{"num_attention_heads": 6, "vocab_size": 1024, "norm": "layernorm", "parallel_block": false, "lr_mult_o": 3.0, "beta1": 0.95, "train_tokens": 123500000}
MLP neurons of a small language model. Each row is named by its layer, matrix (up: input weights) and neuron, and shows model dimensions 48-143. Each number is 500 + 40 x the weight over its row's rms, rounded and kept within 0 to 999. Numbers have three digits each.
A block is one neuron, or neurons of one layer that tend to fire together. After each block is what it responds to, as a language model described it from the Wikipedia text at the highest values.

L6.up95:468407483556472544484573584533508494535580458498535435504554525507501484508446509528520503479514479524464406513571469458472585558421448448541564448538490525490567563577456466504548458505530478497461507533489495472574446491523555550484517435472486477528474477444532473417453475491436491520
L6.up168:443530395512484518582570506506523463546548578481493469499535457505474510478517548515480400499499447496535501517531516563480467527465428503470456459501466549478558543529456498587593485490459522502406486487582474586430503459482472432475501468479472526483503510497477523544468582450479471510
L6.up189:488497527499557487489523461496479575528503547593505488516458498556494486467539535550482480493486447439491550506456458490531526497545423508471526482459485514491425560483452539571513524501405517517466462554506477447534416472446464453521482467525509546477495520490481566587503429480487503510
L6.up218:515566459529424551485519492481515519491567464428529516536578476488488533550504508434422452451521520512536508481481548473513463533473446529475505592444503494494527487527507521545508512530501473475438509532501398540474545532564538473527444507474500427446476550539465512453414504538530486544
L6.up340:441504479504491476496582591471518483470490492451502501503497486450581533601531522529466485445414524474454491479461527476476529475523551476507530508499532555542418517477476464515585541501536442469468467534448441515446526565492512508539414501447449427462520472505515479534495472519508426546
L6.up536:459491464480448508573558488515514512572607465584503497547581463435567456473484494482472460495480502433555513505472489518408491556492467435466541552496476481504530499535486530528527479469449547479547468472518472444479493539479435454487491521527483456474520503479499471573488548475509553474
L6.up566:543460498518596505504461573454476417456539510530417501463560515458552597515541475439483480554472521554551620522475453560505479473484502474536515552519525563518500491544465502486476532481520502463484459538457429489474462527456515383469446480547444482544513446475522493516464445608531500470
L6.up624:440475456484469488531476499497485492560502544543546477459448435510508474557537543492434490440424471510593487532467533534496522467491495535511539546513545491480474518531445486546546526517533457445534496539549439505504520533509472492481450433487510504413491530464530423513492489518500509489
Description: Mid-word vowel fragments. Word-internal pieces, usually a vowel-led chunk after a short opening piece, such as me-as-ure, pe-op-le, the-at-rical, re-as-ons, be-for-e.

L4.up562:533477419418461513522537473500522565531514468479433430587488504522530456516547438547527501549461523598449545491504507536493467520499544579457580496508504501488477485516400520561491454511499559461495417456515470520514530551496499496503476591554590494465450404480588520546513511517505480509
Description: Word-initial consonant clusters. Fires on the opening consonant or cluster piece of a split word, or the piece right after one, e.g. sp(ent), sc(ored), B(rig)ht, ch(ild)ren.

L7.up173:516473475545516540522514520468559483519547435494474464494484489517456515435494465548496446445452548449459483478523532553484494424482535519509534497544505458497503471493376520528524513458587510519565526540535486532551444497460510488495611500481514480524447492546557467469472490553518487589
L7.up210:530500526495454531491515584495521506548507523491477554473405455409511564450516533515472473503530526471533496494525539489516524542447497542524485542550526448501486555486497536547477514542474461479435413575529532510560477467533492482501458490502463500508510439496522493520483443527544501497
L7.up314:552458419477494479384588519506520504452461507549537495492490572468496506529546477520559478549548485503545539550544439554449538506486558514454490540446487516535523569478456546471526537486522438470504500520406500519446527526513485532476538512532469495461547544532551484466492521533542545491
L7.up326:500494488474559522529474541486514466489536428517467423481519603477513559470547504480529515503534557601493558476526460461530547465492495536555475498464452548453512480507593491523500484524517456522496534563553589441420485485439565444470578572501462472559559401462566516526506436505514566437
L7.up437:502518534535507475447461490469529545501534518486465434548444521525465567553492506481514407470425520555482522504585496532535511498471559467575452528452506458498515499556527507510513463469611488518506604558508528489424446514451543548501495509437445487512521579539515511513550475499518506470
L7.up448:522524510504476502471484484520457450475463428508423496569481539489517448429514520554574491462491484453470548514531577492487517530408509550487500521546457545557582481502484519501472487511518457495503496516519464502525548550500518582490507550510481448547462499469539443491471485440549552511
L7.up708:568478441476447431505466512512503494429471518517500520485401508406576393522454487494507463513524491548576526472502523520530522527448516512492512582523523504592445535535517513485503588495533453504454441521496433425460457531492523485545480508492533530520547529484538464564516471504473568480
L7.up891:513550505514492531473560460476554491492472545551468490478590458470494556521530456540565522520552578407510554455542507476535499539453483523491517524465496436473485533499494533407446563471604521516506453565534512447455492378501496527476516517447522492458472500506494516456480480512482502493
Description: Mid-word pieces in foreign names. Subword fragments inside non-English personal and place names in tables, lists and results, like Hajiy-ev, Shahab-ud-din, Nicol-á-s, plus some ordinary words.

L6.up50:483451533519508557552473489413512494518538474459455471524514450522409475489502490501467447443494537495463525480561531513587485452466484542511528561420444467475541431509558541509442488475481500548478473488443453473479509527472487525528552514525523473418459550475566549521507480452461466487
L6.up123:500478518566476554470526503479468475512469480446558473475520511523446495496515522507490486491460484544472554488515501527454474438543483464577498493526506482531497468511555529497548427512427457467447445499503479595514465557569456499534506463502502533544512542513495456553500521517546514575
L6.up337:522560495498547514527530505467542464505548475589482477514498528520436529517458559519520512511429505474609507529529515478473544474519440488441606529508483496554494464483556449392497500493462501542442413508492424450482473470469445499485496399510537472518515495449442457519476516471469503481
L6.up380:450493469539454586476499448460493511482517557556530384480545496479536502455500518440475526541565578478484482474510512494492518477504434490438593481547513469577489542537533438548372503428503539461486457530455463542456532522444460429534492540461541488524527577442446517521491491466488528503
L6.up506:477488496462453539505424486389546584455467438521492489503453492555485441464483513444440532464502531523536509540544486491548514466546482445515513502392448527500482509527472480493543516480443481526458541499492488520489454510501442543448478402530506560463515542480548573562432533475500490532
L6.up540:478522506566468532490412441508465532526484491540543463566615497519529466495487470464533505520519517492585501471460491499521490470416480541516476506483532486556525455468544522490521541511413566471489398502569474494549593447496525483500508434498491567508524532488533566570475450493448557540
L6.up634:477540452590494497588501488457523510530549587508498474502511524481478529465526538547406543543507512502499447536495575517397502431518502510478481449526488465494577540466450424559472471568504444491494513433561430499510576488524438431473426502515500500480519532435540423488562521539494501532
L6.up826:431457438535460472584457440496432462484443521512504451488522543582486490430521476544521513552481556522551519578552574474546549436537509475490454503555479530478528508533462477545490499547520509485445459487433511538476542527525543455505518433422423507536552523485452480515430464533484547551
Description: Infobox section breaks. Line breaks ending an infobox or table header line, such as Population (2014) or Military service, just before a dash-led field; also table pipes and separators.

L6.up34:502488514498578540520573515489516543491464523467434474429493493482440462525559511513527504520520531427533549505451508541531577577517451557491535505529512485519414505461458492459486484511478482498477456476530534501476434553474484545498447514537552457492529550504516576516497486553489436496
L6.up101:517489511420470488571504516534474487479542472476518432461525485491522482476564476479501523538443465508548564518448498478577534510505486523532441434492468490471497477423469564474500530553537521559437535532501468518453463467476594429478529587430505459538496522538511496477561542514420437424
L6.up243:496524572524527526505578489447570485545590493521528479411542552498464551470527510607547509477539500470510481469448524507461515468433481449488489471467462532525424479479462475475481505498486515508470512572431477506446484524483517570506491492437466560501491495483528517546447574639485472541
L6.up274:554545537500488527510477521519493481517528471423494519525519452545476452465470423442474539473463552531543529462515434545470458526541487515477469480563523443525524511436451492557455502494510558551477461501432567479549475498456493567506465504528485519622458482481517511462422474533506559579
L6.up375:497589527513531550544498494457531484545437534515512469477452494565488526548522522511482551536468539520497595483515470477518487480542498438557504530460505532470521526483504451450553522451460513449463483453415433538541558485475409498492500595531544550432519514464461485574479437536461549496
L6.up476:514465513497428508436541526455468520516451466524540415435512442472468566457566539497491559560510406521524476532526470514529523500594464564465500539539423539432493543467457450486459570513507416487434443557476517435486464495511498551485523491465460429538521520495495529434517471569456498506
L6.up628:434486470470457500436448510490514506410580498550512507465549439517393479497473524532458482547465481524505479444532535515438515550501488564548491509478550453543533438446514483447480449487515510523454461527506577483435503555504494554462533545473567483579462518546536481541428478466494483521
L6.up876:477454523506513542506431528539509513546486489443487468482485464488449472535476552538520465486506520454505443526515415516570544482516505557496526467499462460531474535438534549397518509462513504489465490488493524462503501504419441555469489512549517527515508476441536509488451492532551540585
Description: Word-initial fragment sp. First subword piece of a word split into several tokens, above all "sp" starting spent, spotted, sponsors, spans, sports, plus r, sh, g, cl, rec starts.

L4.up724:506479485492465542511534412463488461468505525535535541563508524505498533522482532484503561559535465535469493454546417505493505416540512520501483549468493558520505528423491454493520479475467562538541422486562492494511527597470493554473515559485454473509524536428463519514500491502522553519
Description: Possessive apostrophe, year digits. Mainly the apostrophe in possessive 's after nouns and names (Woolworth's, song's, Women's); also mid-word year digit pieces (1999, 2001) and abbreviation letters like USB.

L7.up47:578470485512479506498520525530548496531569487431549490497529466502480462505541502456445567447443497508511498431536539473474560525470487526466553495500477486568447449447477458534465504564415437520515541568496500482569471580515462515562471488575498513585537562431526535455517464520470475507
L7.up125:570472456514501427524495435461435534492528510474576492543477487512437494503532514466487543543486521513469517453449485490476547468518444521512524463463510548517459534449500448522442495536455504480525453489444511459388523518494511516440481491532485485515464481504539502527491500560575505561
L7.up262:545441453466524463529433536412464546499538506503605464502485556475437514518443512482447517563584504473467488456532546564477495526516497438587455512489504502450453432558488510428522518509484490479519515516499532484473515495530454502425513510526477465606566513418564527508427456497517412509
L7.up381:471533465549533496478521497476600504560450475527426471497496498487548465521540459457508505508515498475502511469534407507490553505533513493499584494536436504503477551490491507503485511466495513436460474542535449507594403436467485476494496500488536524476572483474533525471466489533450538499
L7.up762:429440517459526517506488528455427522557476541576519449489583566514554500542440514481520508489484537495528518516512453590506533525480532507436514434518471465459484566455518535519560452526441510579529486475549423474509482490511455397491424520469548458476464468486541493495496499508465523486
L7.up778:469457483497528504503490515468503450445488523463550425520523502607520478539536484490517520505516484496532543472523532506524503495524509552483516454531511493562417513543468501472491440569469440551551577526547494503509472517467441494470407524582569524501532460471462562483517469541552405538
L7.up858:519561517487483454498512451539500477453515536507509443587475523529510467471512540534481518479594488451512563580479497465514491491517472482470581492490492559588487481512523532526517529456492483510495529562484441575490470510463476484515464481507516460415592523486517502511500525530535459523
L7.up955:478434484417467484409493577455511502489523471546551453530611504440484475497586481487553509472517512477474510438484473528495532488489466419441500591438511496464493461480477501555486475556519535458524498487449490481450409513452494484471483529488580484519552495467515506519507491521497483467
Description: Word-start fragments like sp. The opening piece of a longer word split into subword tokens, most often sp (speed, space, spiritual, sport), plus comm, reg, res, pro.

L4.up594:499510468495545551505471502531423497483481426539520520520534585497426553482468481508448447547484518468525591520479605496439458473510437423479517533496490563506535528474471494561509455500500467570526444511464503526425551533552463444593505488473442473542504541469503563463500521494516560488
Description: Newline ending list items. Line breaks ending one item in a dashed infobox or list when another "- " item follows, e.g. "Country: India", "Formula: …".

L7.up96:525428436538488525472524581475560556475513473536457528502495505448515464505501503508493474479476458478516507506547432490509549477530531480531503493525500457499466467549465497507580499508458465526498495516454490475464437505454537543511531428445465440449519536510557497508462415505532502490
L7.up332:489449529453526505477473512521490484598487449554497518529593494452493499519544588595420459501541530520463457542511415462447501412548507537454584438489545481485524508528503497568573494384502492450477467499515507556486510571437516465457447490466503504501503463480550453547496442462464505447
L7.up534:597479483572525504499576529508562458501441589456478505387487522509527465430483542511521480457551495509485571564547456519491524495538457506519559503547470560461462525456483506478515546489473489528512474507426474498503512439518459525449488518495513574538475464543510423548466462504479456425
L7.up639:553527494544502531562507453480534505507504482471541515443538514498505489476514557487475465490519475454399474502571471508494421465519517519511459515472451513487513492429564553519543531441491561471497513534509456539518485527514540430457506484579487451442508484461520518498424468431466614555
L7.up743:540460504486488492523490518481505505460491469498489412500527467480470543547570521475491514534523484482461467512526504456500529521459453466506504560505530465438475516557499449520561425445462488421464532531436466503468461449536519389526532542468529461548487510524530505521483486530573549553
L7.up892:537492519512561565454553546505519520496527522514487473471499495451485484484429478469465460519576534476444508526495489545443524515544561416498457523446524594529422523530488517518586541436479533468507509525383469464455553507469464518493454471495480498502418506514554458516476503452502476448
L7.up928:506557493539488482501537497464574465501512579511593513473510499532563423517510460468500412526524457560473518413558470457414472476540470558433526534488533521571478550504497471508468548481458528492520528502483531444466539468468467500435455511540474503479461524494543505532485549492490478443
L7.up931:577469504552437432517562449533502465504615541468498489490440548488497521577509413541466471539541499468536510571461463553544529506501541470467432511516497446470535550511461501546469569545485435479441476480434499447474540530506486449452502397501509429535540441562502522550485466558511523544
Description: Mid-word pieces, possessive apostrophes. Short inner word pieces of words split into many fragments (ne-ed-ed, Le-ag-ue, pe-op-le), and the possessive apostrophe after names (Georgia's, Presley's).

L4.up636:483487443551553497516488502514536519490496452464465432455429423495505583522458517494503447504558549533486588480476454390459508426485486560512553519498550446555514516515461532506531489582511493467520530529432459487503535493435572485502577491487485527600523493554501480482441501473525511544
Description: Be-verbs and "oc" pieces. Fires on "oc" inside words (occurred, nocturnal, antisocial, diocese, vocal) and on be-forms and "not" before predicates (is located, are required).

L7.up53:497521548540459518484396502431503502497504476526477500492468586557480472427504509474481531548547462511498458458520464500592468515421523485496551480539544488575533490476506499465415508437432522464505430477498483491530567463439521501449517462466531529533506576408486541518523544539505569498
L7.up275:483430432564428513501427467453456530491464484528495439499541481492434482406514493449511488476506474477452545491522546578492439497521560516455470516529539497483544519503489493493502501561510504460464479538525447573501487498488484498548571516526568537533535540436513512531470593462580501425
L7.up278:595513455518557498454560559457484550460506442550433479487490415499504553525530474476432462463520524496473507425499564479537477439474455497509550531507588497508547499505547492540478471440500419554386535540517505538512490433468457554514475467586464513569470499535505562476507459453541430535
L7.up281:558549488554483532472550421453491567545481524474501489529525475441497518440492495467505499570470496466461526463563545555459495488505452484501550534491513436493442467461527458525552408503440486504480523531518499535559487485486518585472498471483459545533498526421501469484452500435539518536
L7.up414:511486554571371573548539490508511583548530513558531480496410527547410481548478470506500518493501433502524462459509522506431503461558502499500543528478535525488511507427563533595502427566487510488528475509513578487514514426511487501546511460501505469421481492438441523496560501428499505485
L7.up801:439454524489486581497541466493433489499537554490539434464548541536456487434469564502529516515461422575533566449536556497523481479484449399493533462488501521578428483515530548455595537526432540558513446526455491582410434416537536508477497490493484508488518439477509579504494560460453511512
L7.up830:486453511448479479514503517517560397473533489518473485554523441543522496499452553490499487504467470469439486545519520444454452452482533502549465503546439472469526538568556470439585461435504493575539478564516464540477539486494460520454483516541435508490457597554491447494537513475461539500
L7.up865:502508445532476517546510456525459454496465473462486491545496504457506493487526487493460551567483519485457598533493526492382501488476546477486524537525490446527447539484447491548469572485421457511537570516509539549511569518389496439500479487529530507415469564453449488458438515498549464594
Description: Word starts and list breaks. Opening fragments of words split into pieces (wor-ld, wor-n, bo-th, mi-x, le-ather, to-o), plus line breaks before "- " list items, often after a closing parenthesis.

L6.up250:547442447532497526527525504520510505444519554433476474582499515543573518559513468568526504518493460477499557532569582427545512489482448503517513512519474563484537513497493528433575478472534431526486574513511484520434440579494498484522485503548424461495525502481523419528495504535464506476
L6.up329:492498462476497551463545433557465488515537574575493477504442556484460519495480461506487547412505500433481472557559488511545425478450494559524479510483556507472527495546507517515513493536501546532444444553455460523551483516511437465556533476429555516616544458458472470505494513519510519533
L6.up408:465472488561474408504558485465490464470499475485455468485499512463529470489446502512483538567448377439408480485536548543523476436492593491470466536551473538532507519506517521608595527528519521533525534523440526505535532472514558488565522510485504489462424442532586490519556584519471486491
L6.up492:510465515484467517509448506450558480487523527507475483447497600529454596556469424467530550470466462508501445471553524578485482421582508519494500472545530558494489506421562541462496504531464500506500486532496520472518458502467487515499530550543480544480497486425562560481482496511448525523
L6.up758:614466502523450510514461440448501433520559554464474484479546491530481435505426475512539610492549453547574520573506527510510405476495512462518458473548426523621504511518531476526519529554442457544459473524452530540479478497488575493455517525433461502500482512519499507530469458537542452474
L6.up912:529445500601544466563500593524520419451500530464489518484537512458505513521462441499601543468484525584535437524534444467457515516448401545485533499520521510490539478539535568519548454560419513492430457525456490453515504478505490491450551458581465468452471488444541503557581511445492533537
L6.up945:514588437524557504495523476502468475514484472504490500540522485393530463536515423498507423516506455548475443389515526465538545469446463558479494547447510577448549522512488599485540469534534454428507510460513540476513504487495581467484497540516485565424476537481540483574538529555475517503
L6.up951:517504451507529521516580568554518508425517484472499517554518487523526534455551485473514411483448481502475578463524524474510505502471454530491471593578534534498540502520482494535567516549525382496472578499507462518475528562573449495500495505509465428508454560506496548523463486492469511472
Description: Mid-word fragment pieces. Short second word pieces after a one- or two-letter word start, in names and common words alike, such as Sh+ad(ow), su+f(ficient), h+oc(key).

L7.up14:525442466490562529546535472535525520527556504488483531501480479470487489542424512518568573513484485439550524447549469504485501588433561481563423519516516506418524544531551457567456482505455550479500545504436528502488525461460498496468531531535551513570456417517391543549468545533518506546
L7.up67:523491472540534504478509453542470524486449456511486474509497462483518491509520505469489449492559479466451513507538515508505487511534508471602486479528507559489529505471501480507549501426502506512498464556470454483500480482482436530468491555521411514510559478517519491482573591557489440510
L7.up141:481513488553501524491518522494510505543589462491544428502524515491500471414540484488527536526443521473518473546517517525471472463585487467522455544520439469522473558549581518494523467553551514534502513587470488486461495480541490460451528529547527413499559478545453529606516566501516533508
L7.up396:489480501501511457440404523459512522516469461525542514521517487524493516430511493457544624547531518440570466481547453552505478597536478583500507537441462519446458518500568505525542432440504502537523449520517505519483515425477506558527463467510504501611467395484506482472475477501563526475
L7.up456:611472515559496538460502475488518451490436522490504497563533524457464464470528564474512569534586421528493501504450497476500503478533577557460437544468578564495516509524555442555549545506474590505522503556455485460482491560516512456508464482465580471507497491534491573517508511504460398507
L7.up492:490537533562487575491554442528476481529550559480503519527486466499504490403554455537531502437522399477493508474526414474478448500496522550437451529482462474479497571444475478587521535558515512481436427528504536526451562490516503536462537551548496450535506446446494518542478548463500457467
L7.up665:516537504570507473553545447518476500485481559473513559494487465463503516469506521487531519518534489519525469559537498535424436557503580545466540522514514553481558506532464524534459537499483548430499497523477510490498438483479469442479461584531542518520553450471464484571490601480520507458
L7.up879:498496524472541390554479513497555500468477532546536506499589514459508498460506558482491475555542416488466519444520556509514488463498579455488503491493477553556478517543496515497524522473532537477480475554509470507536483474521503578511558552450414473483471499491539493526520483476430449392
Description: Inner digits of numbers. Digit tokens inside multi-digit numbers, usually the second digit, most often vote counts in election-result tables (e.g. 6|9|,251, 4|9|1), also quantities, years and prices in prose.

L4.up281:542451509498500485523459474544472542509464521527556503519532471488532546456489508494509488576491532512541448469404477435459422465460483461453508505436516464513491507562516426490504404513552587560573520560473510575496475507477532499510528491500433543540474441542506563505449584507450519538
Description: Leading digit of numbers. First digit piece of a number, especially right after an opening parenthesis in unit conversions, e.g. (6.39 km², (140 km/h), $74 million.

L6.up42:511496496519480521528406472435583555421454536508532558500548557548448540432516433495556488517477546492476467431550354454469530514455462518480548489527516493489504545466497531530524532491468542523428515496474490533492458534476485553481450501600507570457493437441454530527523552484504478484
L6.up255:477445466456467540495467445460502478434522570469543396483505482469518487499513459475437427507502496450512549544502411549602494476510484486510479463499396480484473536506470503488467473476515545547491439479544472590523562524537502562482506418568448430535498478457509510553440519504500460455
L6.up305:461504509529536480526497501481511470505482518521525452487455476530554491489583467514528539546529470511451586515487567569496519496466497515548418484480524500542511493521480442540551534489499455524471477420493507541554435526481512445381471477578383582490523514488458509474447559469489455508
L6.up332:484420504555484460478458480506486482513466584509513471481546550582478502438467534481491443488443453477532494571452570482514478553569562427466548490515477509518459547440438494538516524509458545433487468518519503489503526497477458441589454508548464538483494494465505543480522592488467509497
L6.up674:514445482512520536528518533522571528534521531476438506544573448578539543493476584479448524446442525475504514566481485462532571452577440519473522481539439457440501538511470491481557464502472562503510459536530509455514548448414544472499525413457509482542514473478478493526459477457488469589
L6.up701:505519505548494457505459461539554533513540413441484514467535465461423469534524516478551452517478476526466531466532550520520553531519467504506443476416470476539451477528504481568546507493497478487464506511518481458544491549529440509447505461492476544518580500547477432491465491599491535509
L6.up778:461516498566488490524529519483536527498462531531468518485554463572506516423455506548521583488479484480481527502479521481534457576450500503491458510520454460511510543499532503528540459522457482507457552536544474468537538539435529465521484511499559479486495443465437488498585502488542518570
L6.up906:527506542485515509505488457505494445481502555559478469551530515526471450526451552556443571482443480451495571539483470538530522458531484548443562506425474446538434502471504530475507443522485525424421506464482524472445577521500502471514518488533463555632485559530543501521472511467483491429
Description: Day number before month. Day-of-month numbers in dates, especially after "On" opening a sentence (On 3 July, On 9 January); weaker on word pieces like par, three.

L4.up396:478473463492489468597473468505478448498497522456491501459469479542498571529521472483562497506474484551463511499505461519544544480469505412500435511445598386516474491489524496534501551524483464507516467449522530486430515558494470452490502519556544477475502485507468508451503517615460508545
Description: Time expression openers. Prepositions and words that lead into a date or time, especially "until", "in", "on", "early" and month names, right before a year or day.

L7.up181:493457473486519425537385514523468457437561519557449524485475513483516502505517592514530492579486490463489447417526477512514496492498571571526515527475502458476509461436480505529531518453480463472486495468488556420478495562533528488400577516412470461501596492534547530509528537441451470512
L7.up198:529451484471470480539447475515481491498546488465536549409485540457454480556508535531460526503528469536562479490458492576575508506468557567489529523504488579484514529497499475455487514427526457486552496461496533430445543508567490411481480512523476460571521502432571486427556520513448477503
L7.up212:575465593500490530520510553474545489510591501477534507526529505485448430562562523542468482469498551492513478508526450526418502483499477571533457456523476425468428480458450479483515432474509512492536552516481533507457455449518406481477493571469459592565494464478574543482519519595556542508
L7.up308:467404441524418451511577459535493500494524503491506482450488446496537416490469531469463531504480608481517538460444484512463480530518527492540544499502499472550595528421516541482474514492497383543534449489466454559470566514438553511469557524479523459459583477507544480525498567469490504469
L7.up487:574521526502438491510518527480542462510472486449486527461528454580486549588549574528549501511495431509488516547523503446519477485487539477502523461460476408497504545503469513514485525513493529452518501415500520491485499484475512478424528534469489436406560473553521543492468520496482486481
L7.up704:481451459519500513495450537424481507508602460545399512465452450484509488517538548473441423567502504511478513467531531532500487414531581579512512524497489449477445398532504534588518491472495498497464571516445561454482478585487448432440567472474527459554561467518512534455474517539477480451
L7.up768:488477504498499536573455487452513555484536467488605465490524405471444431463417584491464523573445572543474522494521532521407451518476517501505502544455549545511512456451549539502536555536504414556488530506519504514486509441473481490411451465468509522477521569490532449467418587497462492549
L7.up804:498448526485428510541487541486453470462528514536503522547464478544479443484511527533476485518519493533487571505503505527483486514457557501493441607497483544462417501429493499564551496542520523471492518489508502541521482489427465460553528564472524495522482566469586461467525503566534533467
Description: Finite auxiliary after subject. Finite forms of be and have (is, are, was, had) right after a sentence's subject, usually before a participle or predicate: "eggs are fertilized", "Audrey is diagnosed".

L7.up42:467485525466555445534470537494499482490494489484516482487499538569476484503527486481497612479505467457567523575546538542494495494500559444511487520457469482501477548483501479504517524552451468491462499490529462483468426503497506487508486436529466537541512464446538535418526482465486545496
L7.up267:469550560611473491584439471486494502443461538470472527473514474494497474499562507471459464473399463489502566588573520479557526520446534458563414529547470498549454563495548522500540560496441512527444531454477430493434522499567522525517479515547451531447486474483512493513489543547470478482
L7.up450:482504464442478512483501541512501480482483588470455496519448579486519487505459496527506537504468439577505539485525545526488491487453541405575498559521511450527473447551486470592549551529455463506450493409556570461449469580504492494528510480496523426477581470498533447460480481515488529530
L7.up567:466536485461533491599557443518520574513426568488514465532521435552506571525440544593512461510410440479509497558481498502601506516523485469578546532500488507493466534499476496521574580542491465453490480449478470500460493504506474519509488509528471439441557450469492499459420549547526493539
L7.up798:500537482497520440444506386485519536551516542511492444514489385540540497512550474575520459496478482421526488537430583527506582477470457502436545523510466459455521516464564520511432591502480518512543486519521486539521470510586470502468528466567462522424476485460477482521499524546471539457
L7.up828:507496522484514533516515508515483519503492480507485541556528447524511499493466520525502448491548519427501537477496497482479519369403498494553533496532516520508458531476518521588512517543478438510427436445503442535439521515635544546556414527508417536488508498404468474418453493547531524502
L7.up834:493459522454520464516534468539537510511482427459472515479514481517549544506457520491550526458436462457480497493479432567498463464488520510540503510576504521488437542498451519507541611483474425509496516485559439563421511509496511490536598465533487511467538497468444523503480396533440500466
L7.up893:473529542490505541512490475483525483471543578460514449607497539548478527554502452552489538465474451389380470552518503476533497459563480468611533513403533503519554478487461495545548522483524482483452514441568500482473561536538544493517529557499449543456530499518526481495496528486498482558
Description: Day numbers in dates. The day number in a date just before a month name, as in "On 14 June" or "Died: 21 May", plus "in"/"In" and table cells before years.